Weights of a small transformer language model: 10.7M parameters.
MLP neurons of a small language model. Each row is named by its layer, matrix (up: input weights) and neuron, and shows model dimensions 160-223. Each number is 200 + 20 x the weight over its row's rms, rounded and kept within 0 to 999.
After each neuron's rows, "fires on" lists the tokens most often at its 100 highest values on Wikipedia text that the model never trained on.

L6.up62,193,205,219,186,226,167,200,235,187,175,190,199,201,218,200,227,212,206,212,218,208,176,200,199,209,192,186,182,213,171,218,199,218,187,196,170,192,215,210,201,229,205,218,231,220,198,222,190,171,211,172,174,215,206,222,222,190,200,213,189,198,197,200,201
fires on: "es ", "ing ", "at ", "aking ", "ave "

L10.up537,167,200,159,187,219,198,167,165,227,170,180,190,208,218,181,198,169,222,222,177,201,185,174,201,193,179,227,167,204,196,192,252,189,211,218,214,244,185,210,218,192,212,201,207,211,187,209,214,209,225,200,186,214,200,238,171,208,200,207,187,177,214,180,191
fires on: "j", "f", "g", "z", "N", "is"

L10.up479,215,215,238,175,171,179,247,189,180,170,168,195,187,205,214,159,235,213,183,199,179,179,191,189,190,206,220,232,177,200,198,232,198,222,219,189,208,194,214,217,189,222,209,229,199,208,202,199,214,159,162,186,185,189,178,183,208,184,193,223,207,220,207,214
fires on: "ex", "as ", "most ", "un", "est "

L11.up748,186,184,214,250,155,181,204,196,232,216,200,206,220,217,179,251,189,182,201,190,199,163,193,189,179,184,221,227,200,186,202,228,216,191,206,213,219,195,242,199,215,167,224,203,183,223,192,212,227,184,197,232,196,186,224,185,211,180,199,215,208,189,214,208
fires on: ". ", "ov", "member ", "de", "P", "ol"

L4.up426,170,241,202,193,205,198,198,177,180,153,192,202,158,199,189,225,207,220,195,211,175,200,173,206,238,177,225,183,196,221,201,175,216,201,196,243,223,154,192,221,183,194,211,193,207,195,181,190,169,159,204,191,219,198,232,223,164,201,227,196,173,171,189,176
fires on: "at ", "on ", "e", "/ ", "erson", "See "

L11.up154,264,179,198,201,234,203,209,196,220,184,174,183,194,201,195,223,189,211,226,159,185,213,178,199,211,213,197,197,200,181,218,196,186,171,197,201,239,199,180,227,195,197,205,182,184,215,217,194,170,215,226,184,220,182,203,196,199,180,231,228,211,209,181,188
fires on: "R", "S", "ad", "J", "Mar"

L2.up190,192,235,203,192,187,214,198,194,185,225,245,219,208,193,213,234,225,183,224,189,173,182,222,193,214,177,214,186,169,227,176,213,185,168,172,199,208,217,230,220,161,193,188,207,228,165,198,187,201,212,221,229,180,197,184,225,226,175,228,187,195,171,230,216
fires on: "ent", "elec", "ion", "ently ", "eng"

L2.up638,209,213,224,156,179,164,200,196,171,194,213,221,194,162,199,226,211,189,170,222,172,208,219,191,213,171,250,165,186,216,171,201,225,177,207,206,203,195,208,220,180,187,215,173,250,209,223,186,180,223,225,228,166,182,185,232,208,226,241,221,199,186,222,211
fires on: "ent", "member ", "fic", "ion", "rol", "serv"

L10.up570,156,232,190,203,177,168,204,199,222,183,151,202,209,201,204,203,186,188,193,195,210,175,203,199,186,207,225,191,210,186,207,184,182,209,227,209,153,201,205,199,209,176,205,204,194,180,209,194,202,177,221,194,232,204,202,227,182,211,210,196,180,221,208,189
fires on: "ex", "it", "them", "r", "tic", "Pa"

L10.up670,197,218,206,207,237,177,185,205,178,204,196,211,193,203,186,227,223,212,210,171,161,190,211,193,218,206,204,200,186,255,198,223,182,203,195,167,190,184,232,183,202,192,236,247,212,204,196,233,182,188,196,229,167,193,211,196,208,200,191,186,166,180,201,193
fires on: "a", "A", "per", "O", " ", "T"

L4.up475,218,186,219,222,214,183,194,199,246,214,178,200,214,231,184,181,207,195,221,198,204,181,162,208,222,203,174,205,235,198,186,199,201,214,184,214,207,198,194,216,208,221,229,188,199,203,182,201,208,210,192,245,185,199,236,215,171,167,187,208,183,194,175,207
fires on: "ex", "Ex"

L6.up17,188,197,189,227,209,215,202,215,212,172,173,209,209,213,176,235,184,245,216,168,230,210,193,193,269,220,207,195,218,202,207,185,222,211,185,216,206,174,225,197,212,160,182,196,233,205,210,207,185,202,175,179,209,218,225,150,201,184,218,172,199,226,181,186
fires on: ", ", "ak", "g", "k", "f"

L4.up814,230,218,165,209,191,214,211,198,212,156,219,208,206,197,221,203,212,220,218,200,214,174,218,154,173,193,226,211,156,186,189,221,212,185,218,203,192,199,199,180,192,215,212,227,197,185,230,172,186,170,199,176,205,221,176,172,198,214,199,202,203,180,202,199
fires on: "od", "B", "av", "on", "id", "Dav"

L2.up120,182,222,197,198,184,177,211,255,206,187,213,225,216,213,185,238,195,212,232,189,179,198,240,198,189,202,223,175,217,224,212,208,209,221,210,190,205,190,193,192,232,196,225,253,195,211,203,236,168,193,201,216,189,194,187,209,207,182,217,201,211,188,230,218
fires on: "A"

L4.up768,195,165,219,220,231,211,180,188,174,140,224,165,227,195,174,169,213,162,231,218,204,184,212,183,195,206,171,176,222,206,189,179,190,179,216,205,177,161,196,207,208,238,193,194,203,212,203,190,185,202,211,232,190,217,219,225,213,202,209,177,192,191,204,184
fires on: "qu", "lo", "ound "

L6.up700,231,203,185,218,191,197,227,212,229,191,182,186,179,230,187,206,218,237,189,197,220,220,185,239,228,183,216,188,210,221,176,220,167,179,206,207,226,148,222,209,166,190,201,182,210,203,196,237,193,225,209,237,203,163,240,219,181,179,181,203,192,181,188,194
fires on: "re", "ex", "le", "ed ", "\n"

L2.up387,216,220,201,171,196,237,226,183,186,187,215,225,185,196,222,182,187,177,203,234,206,209,210,217,192,203,177,206,186,206,197,252,181,186,204,209,209,226,214,211,169,196,204,214,195,199,216,200,196,173,190,200,181,200,210,192,197,188,173,211,249,206,232,183
fires on: "un", "ate", "!"